python train.py --d_model=384 --d_mlp=1536 --parallel_block=false --init="uniform" --init_std_o=0.0 --grad_clip=0.5 --decay_fraction=0.482 --final_lr_fraction=0.0
MLP neurons of a small language model. Each row is named by its layer, matrix (up: input weights; down: output weights) and neuron, and shows model dimensions 96-159. Each number is 200 + 20 x the weight over its row's rms, rounded and kept within 0 to 999.
After each neuron's rows, "fires after" lists the tokens most often just before its 100 highest values on Wikipedia text that the model never trained on.

L5.up1085,197,203,210,186,223,185,217,207,208,206,211,230,188,171,219,185,199,205,194,201,230,182,209,202,203,197,215,235,205,213,193,176,158,201,187,217,215,238,226,205,166,160,212,208,187,225,237,209,203,181,191,215,202,164,186,201,190,238,198,220,202,223,186,246
L5.down1085,198,193,162,190,220,208,186,172,206,198,186,181,209,225,213,178,183,237,175,183,192,219,169,197,203,174,189,217,183,198,212,189,206,162,194,161,158,192,186,207,217,202,180,226,203,217,235,161,229,196,172,200,190,219,217,199,238,230,206,219,195,220,168,168
fires after: ".", ":", " | ", ",", " dou", " For"

L5.up974,200,211,195,228,186,221,175,209,195,204,218,210,205,217,210,191,225,210,166,218,212,225,235,207,183,225,190,233,207,172,188,190,210,196,236,183,237,237,222,213,189,222,187,195,215,182,193,215,210,205,202,189,200,206,236,223,162,230,225,211,207,214,184,195
L5.down974,209,196,214,185,188,216,192,223,194,186,232,198,176,228,201,236,192,235,203,219,187,203,184,184,218,167,205,198,221,218,163,216,159,228,210,176,197,199,196,209,209,196,186,229,206,201,199,170,229,197,206,217,203,200,218,198,220,208,166,188,197,199,198,179
fires after: ".", "°", "′", ":", "|---|---|---|", "0"

L4.up880,208,162,186,239,213,180,184,175,199,213,166,256,208,211,205,184,218,206,205,163,226,216,181,191,223,201,217,234,207,199,228,188,173,214,215,215,198,214,179,223,169,222,202,189,180,195,179,210,200,149,202,212,202,180,184,212,220,178,205,168,200,204,208,204
L4.down880,228,213,205,198,208,237,199,187,233,190,174,194,245,199,227,211,198,174,190,215,252,212,181,191,173,209,177,179,203,173,217,194,197,204,182,189,172,229,231,212,222,189,226,215,207,210,183,188,209,204,187,238,192,219,205,201,205,214,193,223,177,249,246,181
fires after: " | ", " (", " Vis", ", ", " Luc"

L5.up616,227,205,184,203,231,209,202,210,200,203,194,225,212,204,168,180,217,201,228,182,178,215,185,163,193,226,239,175,190,215,214,207,226,193,189,195,205,169,205,241,193,187,219,219,212,200,153,222,168,199,222,192,162,203,155,198,180,201,209,173,184,221,243,176
L5.down616,210,194,209,183,177,146,190,207,240,206,188,189,224,188,190,184,218,227,193,204,185,191,194,215,155,162,198,197,183,201,201,218,165,193,214,224,215,208,216,198,200,183,185,193,209,177,223,186,178,182,209,197,210,172,194,228,210,215,203,158,205,219,195,220
fires after: "1", "\n", " l", " H", " L"

L7.up69,218,201,185,168,166,206,202,229,186,209,173,219,219,195,192,218,193,183,176,224,238,199,215,169,206,218,199,152,225,183,199,202,183,211,204,212,196,158,195,204,213,243,189,229,190,211,174,221,180,199,189,231,206,183,218,230,190,196,184,233,215,210,221,193
L7.down69,208,200,168,195,200,182,178,212,184,188,217,167,199,220,165,204,193,187,190,217,237,212,206,168,238,231,194,197,200,218,197,240,204,179,214,209,260,180,191,191,166,236,186,193,189,193,171,215,197,219,228,203,207,191,200,198,179,216,229,165,200,244,212,227
fires after: ",", " | ", "1", " h", ") | ", ", "

L7.up306,173,206,212,212,190,199,193,199,187,215,241,186,209,217,203,203,174,165,173,181,215,224,207,190,180,205,224,220,213,178,219,211,166,180,212,222,194,211,215,184,179,217,203,199,157,185,173,189,201,203,180,223,197,216,205,197,194,151,230,180,227,196,243,221
L7.down306,195,204,200,208,180,203,241,201,188,146,169,209,191,218,238,193,188,206,207,220,199,218,208,181,199,209,207,221,173,206,207,207,214,230,194,243,200,222,210,212,203,214,202,172,192,197,189,169,197,215,183,201,199,216,187,214,202,164,233,217,161,186,200,173
fires after: "\n", "| ", "- ", "–"

L5.up1017,192,195,241,229,182,209,188,198,189,196,183,219,236,197,177,206,207,181,233,178,187,203,206,227,191,204,188,213,243,195,179,211,205,216,200,205,227,185,193,220,174,186,186,169,181,191,181,225,221,188,214,197,175,196,175,196,203,212,193,230,220,204,193,223
L5.down1017,188,192,187,185,212,162,201,178,208,189,206,184,190,203,189,207,197,202,179,199,229,199,211,197,213,182,203,229,172,194,212,191,230,216,227,186,214,163,156,197,195,185,200,210,203,219,215,196,204,194,191,207,166,213,194,215,210,224,151,184,207,210,214,192
fires after: ",", ".", " D", "–"

L5.up1272,189,216,250,176,161,193,192,190,199,220,225,228,208,208,181,193,219,189,227,222,196,196,172,178,195,146,230,179,222,193,164,222,164,224,186,193,202,203,233,174,217,179,205,210,203,198,181,198,192,209,195,214,218,222,196,190,231,215,223,194,204,226,214,204
L5.down1272,199,236,199,194,242,215,196,185,193,226,205,208,190,204,196,206,206,177,231,214,185,178,206,199,170,243,180,214,229,177,195,224,195,218,200,196,144,216,216,227,190,193,186,195,170,206,145,193,222,190,189,199,220,217,230,231,205,213,183,158,204,196,184,205
fires after: "\n", "| ", ") | "

L4.up914,217,185,193,221,244,202,190,204,210,197,193,229,204,148,218,226,203,230,179,239,198,217,225,147,204,204,167,194,186,224,188,159,189,208,216,208,196,183,180,208,161,184,221,221,200,193,195,185,197,200,199,200,190,212,190,201,194,220,195,205,229,230,194,238
L4.down914,206,177,200,206,202,209,180,163,226,170,241,207,202,207,225,178,199,236,212,201,188,184,209,221,186,220,221,196,186,193,200,196,177,220,234,210,237,182,198,202,188,181,192,213,225,202,207,173,179,174,217,242,203,199,210,204,174,179,188,144,227,237,202,174
fires after: " | ", "0", "1", "3", "5", " |"

L5.up911,208,202,174,196,206,187,196,197,237,191,193,200,198,182,229,188,179,200,177,173,189,170,176,172,246,201,222,200,204,231,193,195,201,202,218,200,188,198,222,209,181,197,171,200,251,224,214,215,160,227,214,214,219,207,161,215,234,202,217,221,171,235,215,209
L5.down911,204,217,213,194,219,198,234,199,231,162,168,183,218,232,214,177,241,198,205,211,213,197,178,226,176,209,206,164,168,162,201,202,239,200,224,173,205,207,196,203,198,223,194,186,216,174,201,195,202,210,178,183,227,206,165,205,199,210,180,151,166,216,181,193
fires after: "0", "1", " I", " Al", " m"

L7.up31,226,193,174,196,179,200,164,175,182,204,163,232,195,206,205,193,186,220,241,212,236,195,186,204,213,148,187,189,203,168,213,182,178,190,205,229,213,165,197,217,165,219,209,222,190,229,210,184,186,206,170,222,218,218,212,203,199,214,201,205,198,213,163,201
L7.down31,238,236,203,210,167,220,187,210,195,191,195,207,198,200,218,181,182,206,192,206,200,205,235,202,161,190,191,203,191,177,221,220,196,186,248,181,193,182,190,239,190,209,205,212,227,221,223,173,236,177,163,186,214,194,185,199,217,203,197,199,196,209,201,234
fires after: " | "

L6.up875,183,221,203,199,187,187,227,171,215,215,234,192,178,236,230,204,206,197,222,189,205,202,193,211,185,204,178,210,194,202,202,207,223,189,194,209,192,205,235,174,220,185,144,184,189,193,207,211,170,214,225,151,206,189,206,188,205,182,210,186,195,196,207,173
L6.down875,201,196,193,206,192,187,205,169,199,214,196,207,196,198,199,204,175,191,227,240,180,190,231,193,215,217,203,171,224,181,246,197,149,210,225,211,159,199,188,180,199,219,193,201,200,232,202,209,193,202,226,199,188,213,190,186,170,253,209,192,154,166,219,206
fires after: "1", ":", ",", "j", "st"

L5.up1389,191,169,204,206,195,223,226,182,182,176,175,218,214,273,234,204,181,193,231,178,196,170,197,202,187,172,236,213,203,205,188,215,170,191,174,238,230,206,212,198,216,159,205,194,216,187,227,219,184,249,210,194,208,191,206,165,188,154,204,186,175,167,184,214
L5.down1389,170,206,188,207,205,168,240,224,194,207,228,174,209,212,220,207,252,189,211,251,216,199,246,169,188,225,196,198,221,207,212,206,227,204,211,208,216,218,203,200,187,202,191,167,196,208,217,170,218,199,200,214,189,208,188,192,201,221,226,187,205,230,207,197
fires after: "| ", "1", "2", "11", "\n"

L7.up637,197,197,221,241,166,208,176,163,188,206,243,196,177,217,181,200,194,196,202,191,192,210,229,197,190,191,188,221,199,182,165,181,232,207,215,218,199,170,197,217,204,199,195,199,175,237,204,235,256,218,217,201,194,224,208,198,181,179,212,176,205,214,209,203
L7.down637,221,207,216,182,193,184,169,207,174,221,199,194,187,202,162,219,165,213,253,206,187,175,168,188,196,205,179,182,210,184,228,200,193,188,180,201,200,170,182,162,163,212,194,199,196,232,183,187,182,207,212,209,201,212,146,196,214,197,199,207,208,210,230,205
fires after: "\n", "| ", "| St", ", ", " ", "-"

L7.up560,183,204,169,177,204,210,190,248,189,181,199,202,227,221,200,204,203,198,201,176,175,207,218,198,194,200,180,205,209,193,219,173,212,188,180,196,210,204,213,194,219,212,190,198,204,209,175,208,196,221,171,193,196,199,189,211,184,182,203,185,215,227,220,200
L7.down560,211,198,196,182,189,207,158,227,207,218,232,205,230,203,187,237,211,202,184,215,157,218,200,176,188,193,228,197,201,214,206,222,231,221,182,234,233,191,197,203,194,210,226,187,178,210,167,213,213,221,203,176,190,212,208,201,186,176,224,217,201,227,235,175
fires after: "\n", "1", "th", "-"

L4.up1430,224,172,186,220,197,208,198,220,207,225,231,188,202,192,219,210,202,202,213,208,195,189,214,202,199,231,208,219,215,190,209,200,217,217,216,226,224,206,179,184,199,160,196,252,202,208,198,209,167,215,156,200,183,203,209,228,169,210,210,172,205,196,215,198
L4.down1430,185,210,181,236,186,223,203,203,201,195,193,184,175,195,237,191,194,202,192,213,183,216,205,206,203,221,199,189,197,228,234,171,214,205,208,216,228,201,196,216,223,220,228,236,212,202,193,214,220,206,213,198,229,209,171,220,199,247,177,219,211,196,192,161
fires after: " | ", " ft ", "+", "3", " m ("

L5.up1111,223,201,213,172,211,208,220,221,201,191,212,224,219,223,196,232,200,245,206,206,232,199,224,222,192,157,201,215,197,193,195,185,177,210,203,190,213,193,215,202,199,182,168,218,194,166,219,222,174,204,200,192,202,191,218,202,189,203,187,181,216,203,209,187
L5.down1111,181,180,197,231,232,200,235,150,190,222,258,204,171,193,216,201,193,185,179,213,253,189,185,194,243,211,193,189,157,206,210,186,134,217,199,234,179,211,199,195,209,181,208,219,194,198,168,226,206,197,183,173,174,196,203,205,210,185,182,203,203,192,217,212
fires after: ":", ",", "9"

L4.up704,200,208,157,174,235,210,202,198,166,223,197,193,231,234,223,187,175,192,222,183,191,225,207,188,194,242,180,181,171,197,182,231,192,194,195,217,202,173,203,199,175,217,179,205,213,219,179,238,224,203,186,208,157,189,209,202,195,188,179,199,212,181,241,231
L4.down704,188,185,199,213,151,185,196,264,207,207,198,172,203,186,171,216,209,223,190,191,202,208,196,236,193,203,209,208,265,196,207,171,211,197,227,176,231,217,217,169,207,206,199,202,196,212,235,201,183,198,212,196,228,207,209,219,224,222,207,209,213,225,196,173
fires after: "| ", "1", "2", "\n", ", ", " "

L5.up226,221,217,160,163,186,203,238,195,194,174,198,197,228,183,183,206,200,189,223,158,200,179,185,168,190,187,216,187,198,208,191,197,212,199,237,176,225,196,173,158,167,216,176,219,194,229,179,178,206,218,187,219,190,243,165,163,203,199,211,198,230,219,217,190
L5.down226,175,200,171,200,189,198,181,232,195,196,190,184,199,251,211,202,195,178,228,191,174,174,189,198,213,218,202,175,170,224,182,204,217,218,231,161,220,182,238,186,182,174,148,215,179,235,201,196,183,212,215,194,177,190,212,195,187,177,213,221,210,222,213,213
fires after: "1", "col", "000", "ol"

L4.up34,172,189,184,209,234,179,165,206,180,177,191,183,204,228,238,206,204,210,154,202,212,219,208,195,239,209,190,207,206,206,205,191,198,170,167,203,169,189,207,200,208,164,225,178,197,240,235,191,175,193,188,166,190,148,222,190,208,205,241,197,163,228,205,228
L4.down34,217,196,210,177,195,191,178,154,240,223,210,222,185,170,215,219,202,155,191,204,220,213,193,215,175,210,202,185,186,213,180,205,198,183,183,209,217,214,211,185,205,220,203,183,223,203,190,220,219,187,224,196,162,196,199,209,190,202,242,159,189,205,200,219
fires after: ",", " | ", " ", "."

L6.up876,227,201,161,196,198,188,222,176,216,193,179,182,215,211,175,219,187,184,208,182,176,198,227,195,200,210,212,203,179,237,190,201,195,215,195,191,215,222,250,177,195,203,176,207,224,190,208,212,183,201,181,204,171,240,178,188,247,198,198,211,209,223,216,186
L6.down876,230,217,162,213,201,173,191,224,184,209,212,178,207,205,177,209,210,200,214,204,191,169,217,179,183,185,204,164,210,219,168,183,235,197,216,191,192,170,241,178,211,220,188,185,188,228,197,169,190,205,193,200,145,170,199,216,209,215,214,216,183,216,221,156
fires after: "1", ","